config.toml
lr_mult_o = 1.25
schedule = "wsd"
decay_shape = "pow"
MLP neurons of a small language model. Each row is named by its layer, matrix (up: input weights; down: output weights) and neuron, and shows model dimensions 48-303. Each number is 500 + 25 x the weight over its row's rms, rounded and kept within 0 to 999. Numbers have three digits each.
Before each neuron's rows, "fires on" lists the tokens most often at its 100 highest values on Wikipedia text that the model never trained on.

fires on: "and ", ", ", "most ", "but ", "more "
L4.up1667:541481481474491540507488481508498477480524511489521498527465482476471498517510572480472491480508493508487495528534482525472511510443523476509502479487510505507531472479517475504509484504513531477535508510538459512536514531524474492454552475530511494509488482518489498512504465499515513497508511505534519458531523489494512531499493520522481481510504491465476499498470509527536474522477565493513500531489510486519522528521498495503518528522493516472560463526476495494516522481472478530551454478506499485503483477534495439489551495484412537511482486473487484502476459464463513476493484500527556436451478464525476499469493519512484500529474539505479460465496486504512493527532470485496507569496506483491498509459537505504510468494534503526478465486513504497498519539518489
L4.down1667:501516488512542472538464467508512526488516491489523492532519518498481499505467468540542483520516466491547481458489481485557511479472491491478492488492505541528547525513510523502515474534490539498528487529502486483526556455505498503442536514508540522481532529479523574502505531479497486476460513526503540496486487537513518491483511480474495506496536514522534558511480492494527498523525554477542464530482520493456500452469503520523529456497553479498491502494489460492504474440533515488527530534545534484533478490466471484522463512515486542493469508522464475500530484469475466474498483470541474504468453504513456530506479525469517502507467485484500504495496522525515516513488470454497503521497482522519488533480506501435486500529504524495520470480490463484500540553512501

fires on: ". ", ".", "| ", "yn"
L4.up542:512535530481470474488519447473528510495542501495464493529535531477552478495509474491493487480504506527500489510464462474546500513493513486514504526512549505514500524484487507526497517479467495443477527505520473496510482483448471537512543472498524470521529486509536502515520499494556487470502519502482530525514539534492504488498518504460523514450464517466492469499447451489459527523516496488541491523504516508523517522435491494483497510515486533501529520455472524504497535496512482445499467472490481521484498485518516492457502515501499515477469529457521503480487485514542484498486484489480492485517534530515466495496467493485487528462533488488580491513487450482531494480503484528474516507556478546488483503468500485434480461488476524515513475507477464539497545492521464
L4.down542:508465463484477447503505490501489496523512515504454499516529479468517525500524460518456519479468491545426504491507519517499525530511470496477498532516478495472496499468513486445535505505479543488431509482503542463491537492501477488515498521510539509507497466512461517514521521536536497462528514516487507469495501480526481508540510509521477478513510502537435467518517484511467509479549504460510507521513558509521542484477472518500523550500500478515549497492494496443519498475512491452533484490481489507530486473472486493517503510508496502494510498505526504544535440513504522454503509465513485501541533499498503528498495498486477462504491466490513511505490468525474483488497497502420496538497489498517486538530464460505475497528520538512486533508505453545458492541543460

fires on: ", ", "(", "of ", "; ", "\""
L4.up2462:490508499501490492522515476511493470514517484502525491516514518484491479505464547500482499465509517461507503497529476529501509452497542502524536488536498520514501499512543471503462519545449525460490500449550529501529473522448506496541538534469521514487533475511498476517493524498501520457495530527470549536499493499492455503528472513535523506518497495466506493500478539531484482455493515467483484468506501481491494476459495527477482518508507469538512495529488518493530473518513518468515513519500521459532505496522476451551495499500490474479485494513526494513527519517496499511538512528548510527456483500485476525534529538526578488543489486479499530456517513504471455484509511516526512508464510535523474519529508540494501532517517535528548539513530446480501469475491517
L4.down2462:482493519531481483522517490505471499522490495512494522443500472533502548489481510514521531522501494536486473530517506499521468520492503477509471494565519535508502521501551484495489507514472479492502496488555477501471464453501535487460512480495505498518490467527476473471506507489515519502511530449482503483477512490473504524506495469473541501453547470534480510511564468501530504529499495516531537492495512475506481451529530496521525491477522506521453504461507530555519468467518508491490493448515468525515469455437477505448457463529528526485479515481526506504470488495555534498500532485490487524560511477496528502490486476463475499462500544516498467490491474515518503512447533499504478517524472498481503560430515490491465513468509502497494459494465487462499553475448495

fires on: ", ", ". ", ",", "\n\n", "\""
L4.up217:504495493532484479490511493514457461514483507529567521486524464516456509464481496497424497525492482492515490496481512490483527521491506509516497513526512485526528506475464519521481486557528510502488515527516505479483470528489509500516544505476466499513518462498492511458493509543540454480486516518553483504501507464543498503499483453522541507537523456452537507484498545465498435503496481519474522525543480475495462516500497472513490479472531491485511500483488503493513515530472502517524502414469500488490520517483511465496490493501507457455481484480492512521512511481503498488523482536444545521499483456471514489435502521510466497536520498500484484493477514529500497495484485514509508491494495508507476496466489547482466515492506476500501466518497524558462539449555519
L4.down217:493533512500552472501463545491512484526502491498496507495466478506465500505474479453495514496466436502562515542497497460536497517460447493520515476457441563475463538503514553540475528525487528487517513478521493513535522491484515510511503504493452495520519490459481480487546472534498465492481524474530521500511510489506512489479535528489458487522493496514520523489450545505519471531504529491513478527507478473491504486456501501504517491510451514467547490505461511506521514521442488499465532483422528541521513488522519495478512528491497524508512527569515477484496506523476498460502502508482526538510513502494512502485501501526500528485526459469513535529497521496539482504530532533531506478478530504498465460485497525510485477514513515525525498524494510491487525459499508

fires on: "the ", ", ", "and ", "whom ", "as ", "\n"
L4.up54:507489438528539437481524495442494507471452480524501513450502526459525502441535511513503497482512493504490512496522471534464492529470440528503478525507496470494517511492514492511479493536508449487499454495526524461504450503485477493505502498463467462466497485499449522548510532508503508497515528504484460538519484488479518497501494480505515492456495460462481509538527513519508473529504522470471515538489504500467491478492492478500480525481505475507503502478490491489473491503527502502512536491501500486493480494483519487469476479501479466497508489534538457465511523527497483504465500504496528502464473488496477505485500536504491493502497535532479454523519541487508511528502478479493478548498495443491483517514559521503498457496476490499521474529482528492573519528518470
L4.down54:468493524507492482496520522518538497480501519490476515523513517499497514489499517503538503473479549477520483503516493472519495507500486519469524496455536492492512480468498500485459487545483524493512520499497506551475501535545458485516536493498543513515543488466529523497472498500466504487491473562544532484538482515513491480525533515496497501506493503484512470493496534467488476508535495492498465515493480515451522438485509489505483479498495509530477506518487549472506537519485495466474527477497499506493481513493517522515518515498499545486485493489487509548494515488499515508547486462497512499493477490533485499466498541502491504485511471513502520499460507512483500478653480535489492491503488527491487493549528500525520539548511444527546482519489546473495475484489494

fires on: "| ", ". ", "2 ", ", ", "- "
L4.up2618:462520510499521497492517503488475489498480498483507502523532508458477510483479518515525523489451526525460529500480456486485522548496494497497515535495523535481500534463497470503523563472548535535532475502496484481472494505503485539483485524515494486513506498505495508467508524460488522466455490497547494502498498500537503521502518496469496488498526491470492446497478499475520476488543483500519473540539484486512510447501480545486527531481496487508533500445520518521536514499478515507495524491468513493500542477499487461510509500466498502521493515483499490446496491512518458518453483545480523509473489456500516453534484466503496496493483476499471519526515518501542512515567507548433473464526456497441490505529507498470462503543530482501474475486495488543522524487515473
L4.down2618:466545498510490483455433491480484493490497517449487456498487508545445526538489476525442527478500505443494477508491491524512563495518522482493481483500543507433530520544498501531512524512486470492489531504495533478505539500495546492537450530491493466523478525524514508497534463537478486545517516481487502475478503504508492502536514484483502508499502468469516510486524471510484506499483482459504507436481456450489525526496520491503484451512489484457487503502488458524546533510517475546496474509456515511483488521514479485491525508499487519514526512506463493514489494503521511478465489472514487522525462469515459495521491500498478508479514492530495521448458503522522483537501515515534482468505525538518512479492504526511508498447471470516515516469541461479506495501506482

fires on: ", ", "-", ",", "."
L4.up2406:494473535474537449479527520578479495501499510494535478518492506512518540494488525508420468476502483524510456506521546463500497517491545512513516543512514511530477489517490488532508521484537570522435504503487510509496501454503507475490496542503524507451514486531504492503492489532550519473524512484495536531493485506466487500459491510502529511518469506492516459500462496510513492513516506551500522499527520506538485498472523533514511543446522512539532466502510478519526499486472476526465493486515531507501476506517507450502444465514503494504439487484499519487471473502494484456503494518472515485488488485454502475528458483487495475522515538481499505502538501513530487504536515528513483492449499491498498533534513526490467500496496505514512513492516458467516558509498502
L4.down2406:467459519507506526477481489528529545491471477506527494489451503503506513487477509543477504461519483523515509460551546493535500505511519475498524532513417493483521541541514500492516491492488521481515515490487512551479491506497524492513525516481541476480478528490544477502442477509520513480524480489508531470506485532441497479515513477513463525528481549491491480477466505496508500503547533508501479496506513464546502490502503545483536494469506497465521495542471509504527480473521443502516493457491479490508509490496504480533512518462484490466482512463530473527505488472483496472540551490505471519475495521533476549557470490499496499469504468467510541459496488516516451511552529491492470570485522486455514487499495575476513481527507498490508537493486527510516503440483509

fires on: "==", ", ", "===", "– "
L4.up569:430516505518524486484469517501507488510483472473519408507477473509521482491492570477498491465484476484484467505486501508537510499468503498459466514557507505489497486554497531514502501526534493516566478485490502501529474483496505499473479504481520482474480486520526496528478464475488521489523520538486451498512554528519465510450496486518487464526522523457516540468498498483521475471493523497485513481493505491494524520507518540554526465501498495487498510519541460515506519483521481493486504483521469478510520500513529476466501471506514496515513479513459480511472502488450487518496481496474434465495516512497528531468525498500513524511519494509516441457472490501487527492538505493496473546507525503491559492526489540515469506488466472485524552483524516449525471472505489
L4.down569:444483533556530521524501520528483468502462521526540534462496505537528502493481507531506476453498490501557497479496517517496491494455517469463461538467522508488504528508482486512495506508503460443509516482485459483522524498462502516510524484497517440481498487519462495489477452495540525549486485446486454532522536501489464520486484503547527504486488469480545502488504496470461515492494459472541482513480534558464547513508508518489480513479496481507521503486578477481565493538520487508505506485494511489497528481517458513485461488537529506499459462452520522516516472460480447505491477494504462499515514498529544479487507536522514469520496482472536481508523515476500488548606502457506472494482491492466512505514522512544513492515491494491521501462496491515500481519486516

fires on: "to ", "-", "the ", "of ", "and ", "m"
L4.up1098:483479463473467516486583502558492512512522516485498468528495519472479486484510513489527513493511481510477487474499501538495557466474474456481476507460521520480515480474509496519501474510515496477512573503492481497449490475520471515529472465489491501487502476517527488506498515480518564517529510483530513508456495460528486514542497460505524467500507516493499471496496528501488506472508517491477502496472495462503515480502532490473439483545510549458484499499493527467545487472462508499451487557492512473510526494510491501512505511513480495505517515518525484485496510535472514513531519526513515478490491489516526485485501496529456495482506493497495455508568502525482506490508489497506481476521498562543496509482512493509534533517505491511524489487519507512524501511509448
L4.down1098:527510512518501495495529505515518503487484493479514511573455510504484508480483497516473498491496493528504489496496446485470512511502495498523456533480474512511545463516474520562512468500451481473541503481486455498532462448492489512489477516439516494506500537498514460511484539488479542497532512515511451502505515506480528512478507532504521498568503520540491490535491549498510525533501509486488524500467503507473529490493492511548487489498573552467531467504525501487515431494494496498521463504481559496496491503456496522503529530491515495508501510499439493477470494507483513490444471450508536469492488507483512510544519523506473518486521486480508519511516510470502500470455516515512475527499520515512501505507487498514540519512515534506499467491538511495512505503461475

fires on: "'", "\n  ", "; ", ".", "Vol"
L4.up1900:502479457511467525472484507525463487472519500515452496469478487471452465526483484516540535529512525529532463535521486498511496478501529473550508516528532491522537500534533486496497515487490476549503514468473489506574518491540534510527444510487482496504514511491469503523530503531481494514470493436534523501515502545525489509490487495490509499449520487522543542492484457505515511497475512505526502492521524464544484499459507487510459471494483543494484522478510506484530539480497500500527512507525497509478545507483468537527493528474508482469506502509507530489538519520483505476485493479535529512521516476467516493499492483523511472518499510493535531498510471508515486495402535509478575492487454507469468458475497529533469492534533469487446492481489513498508496496503483
L4.down1900:540515445505530543440505520518478489483501500499489498488481534472502526489466529518493489489513510483514486522540472504495482490462494525518461519517497468473487546529483470529493500473512535503465480485486470485444569484513517496560447492440482470474546468485478503493542524541503523489484470496495463526484507494479502512499473484552470475417470532470507499486515478498517471513480475540515488454523508539495476495497502517514540523496432465493540521501494460519468522471471522526493472538534508463526477511472490530530494523455479482518486519536486492515537478500506509487492510488507506524509520508446480501476494473500524523515495485497563463531446489471517476500478523469485554483510493533489514539474462499536532486508484498490498538499521487496496514490513516

fires on: "(", "the ", "| ", "by "
L4.up824:472459506517526459464468535559527497549469509505501500517496524486501476462477513500509498460505475488498513473497502519508484530490473503509549472477498509522537468513501426495531534503555493475474451495480499480492513500526483505474512496557513481511452534512467458521523501471459505516487545478514500492494504465497476480565467528486512505518504506505522488498461487510489500461473502493507511487516546452501546483508468472507496521510472486518462510488479510486505498518492530480527504485493515552472519520482483462505476532505550477517469464516513508519498501486511512485518527522529507480506463496524473492467502522492528513495501493534536510483520480497513515517470496519522457476480447490472462517471501475495513535524507456514496503551506560529487526474499506
L4.down824:495513498459442487497499488493521510491505484486505471531514499493485524498510520508544470489489534476508529525499509502510458526529529497481514517526466527536517459520501447499524486519538517431503491478508530448457517513507515504494475462527495508501467476483482495505555506514449498488474518497531493515510481490542497488500488498451521509523519480495544525499503505491516470500480483489530541484517499537498510477468521485493509498499496543519461505520522504451511510541517547459498529547529492490499515494503539514524533508480516463495483506514461505548548463486508480498512491455521498508485512509562484517489499533456527563527493495504515483505479509515522502500439497519508498505493504463528448534504456476563510515494460514511496469507476505494499506523497445

fires on: "| ", ", ", "and "
L4.up215:486491493533511487492502484503455494510485495523491476521489527474473466464483493505471503492508492500444495478502470491509498478513488497445528481509527538514495496517563470507452476539510529474550490510485509490480506504517537511477483501532472511453520496524508468491501531533507546486491506498571472472485544451541441546509473480494505479508506529542485491482467469521533491517505530470463485531501508499524512470512492523501533499494520532493523478480505518433519563525456447499510493494516455492474491515531477484489477497489456524522509504488528506520522506533492488482535500516463529521428492483483529467545497513529505525526473495549511489526538498483518484490439485525536516534484476519521529457497510493504522515536494496533503490459509535491505564507524450
L4.down215:510502497519509506468536485505525470508525489473498463509473512502501468481490499536487536529460532503511484518568499543501515525484517533536454481503524483521493510476513536534527499524491469481535501487497506470509455511467537507503488537507501511480525523519535514509483489493507474546478508476473477518453533501480523511499484528458474461486518476553493447512496530477516483521476486489506454468543533481509516521507486494487514499488496486485482482450529465510520465465504476503501518491494509467516444431506479486524498537484476529512487462490491506509454476503508513463482521431471454545524509504520459485516459531523526511501512458486537508496484516514501541472475539504517500497470529516503489494506542524547477488535475488494515469520515477490517536540464516

fires on: "the ", "of ", "The ", "| ", "first ", "a "
L4.up462:524480534521575474502504521568555496502531506536516503497504525455462448507504509543528520469541483547459492489517518503480493498471441477476523505533522528455522502501519512522479534474489529470497499471494507489515508517443507470473531504505515552468555505475503527472506487504486526534520528514486504531512518459480466471564555468472495535512470506498482513508524501508500510486480492534520480510498485528502500504485514499547482531509458525534493473462514540468486547507540534543480510488553511488549468535536503443545462509476533493459456483506484520479501524464485497480510513523514519550508489476474468499504456467456519487482472483498500488521513500534487490510485499556513469492506542458444450527504515517508528481532508486503530500546500523541493515475495491
L4.down462:491437572508509487510482522534473473484545501531491520492548477485493501524506526477497519467484461474543517456505521476521500482444506502481523515465505529488451465498492502508479470498515473485518493481526508505526521524521462492486488501497529520493473497470496507525499509479466552510454508491493465496511493493486472521509498504511482513501538486456466499477501503470505496490506537474504484525532529464449485443461496470507473522516477501480511510510474467477525482517475490487496486484540517498528501471519523550495507549502503521470469510471515488533502521507517521527499486500478519467474562437541481490502497503488528532539472496474528506492517502492513483501544472507504508434556488521482470502484456463521512526548507516511505484471522467489510493494484496

fires on: "\n", "|", "in ", "| ", "the "
L4.up2483:496511485532503456494474529506492523475482476461520459513527488478501499516487492505541486517530507509502464483484502521468533457491503465542494480464508488501485499507525459499478553497524470483510478509491490499476483478493519533499504509475508487493471485466523467507481531485443479497555476484494522521491485480484480483506482469511486508501427512500526446493521534498505533514501534515539501506492523434546471535472500487460547475517517499496486501478479556490559523455445484503523510499453468498483462503491491486469510481506497461454469506497491472488520509548496476479458516497501518516476488507499460541535508449489538462530512487504521470538511504460535469509510466537545501484520473472502461492456508524515466501488491519490479470489519525497517521490511483
L4.down2483:504499483484509450514489537510467497482497535501448505512490432491461494483494503503510459486510523444464489506511554469485509500533483527512523495516484489514467482506515496498478522471485479498502487467495489494515490488523496461510525533479491435462502483481494490475503526509500490503473519477527502516543549456526523481493503501466465551512439524546541479520495489515506475551485516505541484524459529520532502508498516502463535534494506511515488459518460522415523488498505508497521510495470504507518507560509494523503526495523537479531500485478501513502506486478534510492541510465509500489503498512525501479524498491486508495527506466502525489477479464452501501591509464490476485513489519480476440501510507502516467489483490517530474450531504535518506539472504510

fires on: "the ", "(", "g", "ept", "was "
L4.up2101:489478505472524501484484501484508494528449500495496500553530500485520468487504522504491495494477505470507536479472461479509473453499504514527460518523471524515537471511498571526473519488534468429516502486479528442507497527501436449479539459518522512479484510477503486504475506490493554486514550488516537464503530503474468483486484495461516488478500526515505465470511463512493459474508477514471481544500547449475510520507547469511526511522484507543527441489512489501487492505494455528502490478471527529484476446521454455489508510524537513493478451493539491499489519470486492513558495498492515501480506513512500494490524502478475553510543491488493466439491541502482485495502476470479449485482502473498478495483501502498460526545554510504507486492506532546509471535494488
L4.down2101:503520560507523494477519502493477522519536503519485490499460490476500476502492525495519467502547499508554549503487486456486528510495475473533498509520479490491518498504522546519479510498481501457498508513446489465505453452456480479518521502534488539525520491475533495472509480490493484518483499491529497521510481511500493503553532513476498502522506474518501492539532496517570492485522505509491533465518475505502497520527492453519478493532462503490548539464510493464518500542494555527535468475548541500532516529517501525486469514514482504558501468516492505507542494523499520545527523495454497483498536485486483486518523517497469551492500503506526511489480516538473478447487481469501555554488516514500482567519520483494526511501539515519557462547476503494460482520540509

fires on: "'", "; ", "—", ", ", ".", "-"
L4.up922:533499495535455530523523512503481469480487533460476551501482481549512470529470487509488537538508500493495486526530508468467487477489523509492482478491539506498476493491520535514501478480484495533501480466560487488502486517499498442520477512472487509510531498526513484515528525525511508486475490461494562524516500519445512553504477491473493455528532492447492512457461512507483486514509548500492510488539458530527478517470495532493504513502492506481511514467503538508490506457516476483497485507493470495510510508496496466497465472506461514526442501518503497480490475516509505523468466521488493453492462473508504519478513511551510459498489532481540492458503489478497521479543528513523456460506451498499510473473471531545451527477496473511444521500530490501477537493503476
L4.down922:506510482494442494494495503548508492435517507484460510472465557500532511505480493496529535509494506455489512500515517519514466447464507515526506471459487482485491551521550529507522455478483510547476491534473487487525489534487473490489452480464512491514542495529506510480515496512503501503511533519506558524508489481500504541509531507529500445485518526463427519468469490519512441488495495530483529494524446500538489519485482513540547468527514530485518490507488553475499470484520467500507488496502486514538485485518524501511474525509484477475525548515498504471530458555493484528478485496501480512502490468508509503516492543553476469487485490490518499469477503552501487495446517507515533503474522526495471483472529497514463513462521537495482541472518506487530527504526482

fires on: "at ", "from ", "by ", "of ", ", ", "the "
L4.up2660:506423484484494459495515492540506527544478445523513531506501516483472493490499500488506530461483493499524467512518449535492479511452504475489504474502456531463493500514514522514495540471513520504436513494487547474507496523516506493480512517504507490519485472506507487523504503496486508470504515447472503540506475519490471497521503499462519511480496505483492513507493479505476506466534542478555549537489527526473513494484521511540496493496499480513490467492510540499513515509507520508460460469510500506503476501526495465520540554513512488496540467507527501500538490533481533507506466503527472471524517510443491506459434469465497518501497487463539505503533493508500485455483504553477502500498518452410541506506499479525490497514484508471534444484524485546521482463512488
L4.down2660:448456488526489481512514564555522560500524476512516477490530487508501535477515479513490520505488495469495565517487523509506482488516476515473460464519485485513507502538516479542478463481501506473516513504468477500507507517483469536512535483508586542518511492470513484471483515503501515483508518506492509498489468506525532462517484519427530523500505464493498517507477473483453480535551481522475529534470506480467540422506525531490508495512492513482516472523518503475521504516516495500490514480470532497526496520537502489539550491469454497449527481523525529501497511484478513530493483490476542482469489525494462498493491551501518481556459502520494469544486504496521475490533481488513557522505513491491483499496457489544493505552497480496499479466497544531459458508544502

fires on: "and ", ", ", "'", "or ", "-"
L4.up589:483495534523503499499509520490467473502514499534499490533549503515451459495538554518537542457485477507550453504523564526502504460492490504505491496488477491531481512500450480535562493508536500504522471491510505473488538538470446507496488532508505518501500537506551508474467510527512484510517491473483460483474525480507496500527505525526493487534473478458498507467496529532491477495521523522519503578470500488500529512490497512502492481472531524449534506591523487498441519511497491468522521463520502482509493471514507447537483500499509470502465498447498509491520471522483470500498512501485472492518513514483489507512519465506503496495540504467489485493500522496501497490521536491505460491471500512508489498504487523490490539551490514498460474474523501529489512486495518
L4.down589:476463505504491476487470491526503486471512525490499519517513507524501488464488488498480512455549457518470460468534579529471511508504472460454508525491501458508490522498484495544532475523514516504508502479517495506534495524463561466487480543495527481462529481503492534457510486507544472496496513561484535532494486490497498498545533502474495524515503495494466502531474494486492472491533501481497479542512527504524454524509520533469518496474447529479511488484529467493510490523548466485480515533530538489513512507488476508501519486544493476456462506477500514501492519468506518499493503468536522473504523525453499508515558500512489486514474480489520517505494514479504490489467476513496474495481494487478509474493487526473516499573438479498459514479508506504475511421497529

fires on: "was ", "-", "h", "(", "u"
L4.up1386:486482519476493522533459520491483507500506496501501482461451495502502492536475491495541458489529463495472544521474522473462450482498520498496505496470527515504503511509520526504515465539480507502534522493504503530543509468506484514474488502539484493514583514466462487541504456485463527557487521458496498511493493531524543481491539469465483500487460516482490463507502507460516493495429474480510514463509523507504498535509471509505474489467516490496513501507507562511525500485485491526489515463459469456524469495481522505457467533507502472518467526479490476512435489491483511474481511455486544488534481484500477531483512536515521510486500514512530503502498486500472514509498521496506481504499474478509481522487553528470509438474541501522514517502517474504504463521491471
L4.down1386:481477506532522525536486504483492548521481479510500517482484482512504495503514477501524494486499486487515477524474496508538447511493476485498487511549499481479493486467515461535552470489474484540481448513487511513477505528500545509509481490516451529480518547498477473475479507479482552481513495512489486515476464471529504491447503536456544499517490532547481472473509504508507500541530488479522477473475503503520501486522529510501493530474474544556509481515490457496497525477532516465513470530501501508476513461492533524516508529534509484508456490496507496515484452506491497505486483476516502488506439534468504513483506516525480518494526558499563458458512462507521504452498488483547476516477469485485474499494498521523477533512517507498508481489523494431568489499490485

fires on: ", ", "and ", "("
L4.up1208:516476463512488512540563490473495533490475481486482481538492482474523471507505470485476525485523464505495494487481490473501482512511436516517464501517512487511534503516498531507478497555491476523465528516496481487552476468500498545439524508496514507506477475506477517537520487492486510513535537467467470514504507501486522504534524520486502498494505502473491513551508494498529530523455477518458498541511462493481493473495461488472534480559527533477474475502508509476478503487511470477512521544482539459497518507502497544534500459504486457484513461506500477511546473490533499485483497485523521563510512521499464499509513562458536458525505497489526508505491503486550454503561496485532484508469508490508517512510546497466478518509494473535493542470483538519530527498487516
L4.down1208:494486490506508486542522457512481518507495498506509481513524477486549536478486492460508475457509480521518437516471507471496500510523504476524474500515527523487496509463524510513490521492496480527505511499511477501495455481492497486491534494496502496504515505489556490499471502484477504483503501538498496474489500509511472494494532478509539516469534510519471502516522526480456458502466514501529516500474494521517478509453532529487513464484483519532565469502519516517497460525539471491469510466498446523465523498474479529494509475506489510510430495448462531474526496457516524517557481535524504467481482488497485520465532464507486518519465515490492496499501506543526542521458514469496456485491493541477482506494502502477514507514504537465540531486522520454519521511479480

fires on: "==", "===", "\n"
L4.up2552:473504495556454548490485460486498558491500498481469466476494521499517480495491520505497523480516519499470450498488480510450495542411488463498476526534477505519480512504547532531516488461534521486505487451466542496547471533486475532499483478474511481473524511494506504514495460511492516461471515500519530507483520531477496521532532473490498528508455527510512523480500519457466528524481490471538513499492522522515505483505463521505497506499543497472512478493523484521526527515537490450493530482471494509507515501533484483519464510479494511450493521465476505493445488503515445488479496506553484489488494518495515533473506517482518492455534470496532423498494510521530515523536505456471488483565511489466472544524537467510503497502521528450450537473505495530511518509493496
L4.down2552:503512516498501474528508447487475485490544532452488521502491514497479541484477501552534481494501501479459518472520508519521514456484449499516505479505517518483485523488492523487529518493525496487496530470522492503502498486509516486526509517491511473507506468482529527480463475487504490522525516482496458450558462479495511500507477525507477519487491492508437478472507493444481506495531500487492506515469466482511528474494523522513495509541511476534481447467440465548491496475455506464491530511451473524474527517491465472495496481510502529485515555475516534493515503470539459472524470500499531496493480491500499480508510485496525459475510456507491482468520486501534498533673483438467510487543548501481459494483504518544511468500501486536481525494487512516486506490500515

fires on: "was ", ", ", "(", "the "
L4.up501:502484513475510492458537462488515501499538510481506460517475484443528500489497512486464498500478494492494485459520494463497492505501491516590544519503528530525530537510545443506476461536507459522532506497529493474484486536515487502473506529492469518475558493447530484509529514488521519496487566480536513492475470492476418478476484511510510519506475508428531514532492528497500514497485505482504507522486488521497484486506497481493492529502525521499531494506502520486487481498473526492492525527466507469498493491467495486533476468511509506456497493456537504502540539533475453530491511490512556526481467513511469508471545562535548460525556500514520513482510486507484501506504482531510520490516519523509474503537525503509508508506517459497534496528526460479507473528494515
L4.down501:502500553507547520565503539492484467500493452546487518469537543510460521496501516487511505513511516459441502533460504537523516509485522481473519491502507474531487496473500519484546495474536508487477478493557469549473495515510498456517485469517494480526491507471475517454500487472477494462522469502447466455505469465504525517471531505473511504474551502517477526487511459454523473487520531523505521497513481499505515499498520516502493474479512517515490469517519530529511477475501449442534465474548473537495514477492497530506520499472487498538523493489527549532500514530502496472503494474518447498511523526490496503490497496493464527499487504501481470479524505514523464489541491542488520470518479462515496475551508490522530540504501499456511518494503489490508522503447539

fires on: "; ", "was ", "been ", ":", "be ", "in "
L4.up1058:464515540501510524468483485473477525457465516482476536511492484495496475519534533483516490522460461485521510507488503465476497527503487552460526517492508521500472455453479480480501523518548490526529503504535560575455489497513484484533516508549504492532499506520497517429442512446505512504477519483510513525473494439498523461521497443500526472477501515479538501499476488509491516522549540521518542487488499466520523478532533478478490506543518533487481549506510480488487494484494511522477496467509470514505534519508505554491478482504506510504512493532501483490540532503502497500501533526507501521486524551524498553506496498512499473491439550514503527504499502478501507541495506514478484513478486486517518499501465514502504480468550501505483531490472524485482507481506489
L4.down1058:507498484525508495476531476532530479507493530502459482497558473480515516504489513527508479513492461476494550491466504514490514476475522507498533494454504550532562476493456525488515512527508487512481515490513563497491520493526505495467535497481539522519484457513486526485506504472497525514513508485504460463489487489502504463517492479525457494460486523473528492484528522506480476496493466511512526480505541541496515496474490497444492479475514490492508483536530497506514500467455534453487503484490468503537472473495425512521520496491477462486459534477503479453495476516439488516557510521470488506425493499513512488512495452473490473515499517498458470471499488523501482458528459485491490529545528503547485451519499476478493507505485485494523523511507503501493510507503498

fires on: "| ", ". ", "-", "der", "i"
L4.up2557:490471473511534497499517486475502478519491513480473490515484476495507460473493524492491496496502466529532501498478513532535446540512489480482484476532499491545472482501516464471504498523459507495516529515531467525486509487450482539456538502513451462479440500504478493501538536495482485507487507519478514491516483515507487452519489482475488516478516476468487533550502453539488468514521513486507483471543509512492488474491508462477490527545472505509505504468477504509493498509492438517496441498507482476523513467465524541483484518455502431527523518485515518484509525488515482545479480488495540511485516465561484486461489522571455504511487465479505535537501471451492478523494444509495529469565514540518511510506462475509502495437539492465484520483484514518500511532533515
L4.down2557:507472489527525502479464455493526534487527527471510498475550501507464500527508518428510509469526519504514522495489494530513482552458526478484462502536488469491510521503510511459517470484471532512505499447527510500554490498469494503512519515499501482518539492476481520500491485500530509503527470513491499472553489538539523516461492521479483498481509436480475483518489516541515548499474548483463474543509474498453524468483483513529491514510490512506501475478447507468470520488441480484453461534496498524462506492491455480515473467495495522492501517480513485472507492495478473506494479476487473497510549540542511507515485531532477494494453497487523504478490464482460522523490483482471510481537488498508509476496485509512506468523496502490503465438497500561507516493547537

fires on: "==", "==="
L4.up272:523512536479520508508501477517490510470498458519492478510500542525552458466505498503537478527507528504498507487487482497515543546429459452446523506519481473487480556507500500487501471482482528479509515517480532523500505533513469518484508515515522496473504477474484531486488489485497493525552522487504493475515531448475505470461477508501468499542503506477506524471472512507529503506545512509531525534487487505465503524526540495471513497495512481471505504467497470527483457488507521462512521506476506494495549494504480476531485483467473510499533541504505500465492514486517484472503507504486511492530520529539478491522485514485532525470522489535569506510535481494502532497552506522483464488501535493515516503503518509551551567509509548518505540501494477490508490522500485
L4.down272:507479499495518518557496479496501535478476523473453517503533497515504461514502506501537490453512513520539469500522526466506486511417495498450481508511517518510530451495473507509484514520532485504513491467491455513470513504518456503494545508495490525540525456493483479520547498487522529520526525465522496525495490489548502495462521524524497516484538470511558484489509531519495466506456484507488455474508490518452521468464494511490462455492541502550488470485495504509501522470495545495512498489507500512532490500488496495522504510517495501499474442512498503480470501475505539482506477510538488509499486513497503460506526499479518500509474526470527515476506532525461525496652472430524486489482530515513503515463505488486489478534501477462491460505519537490488462501515515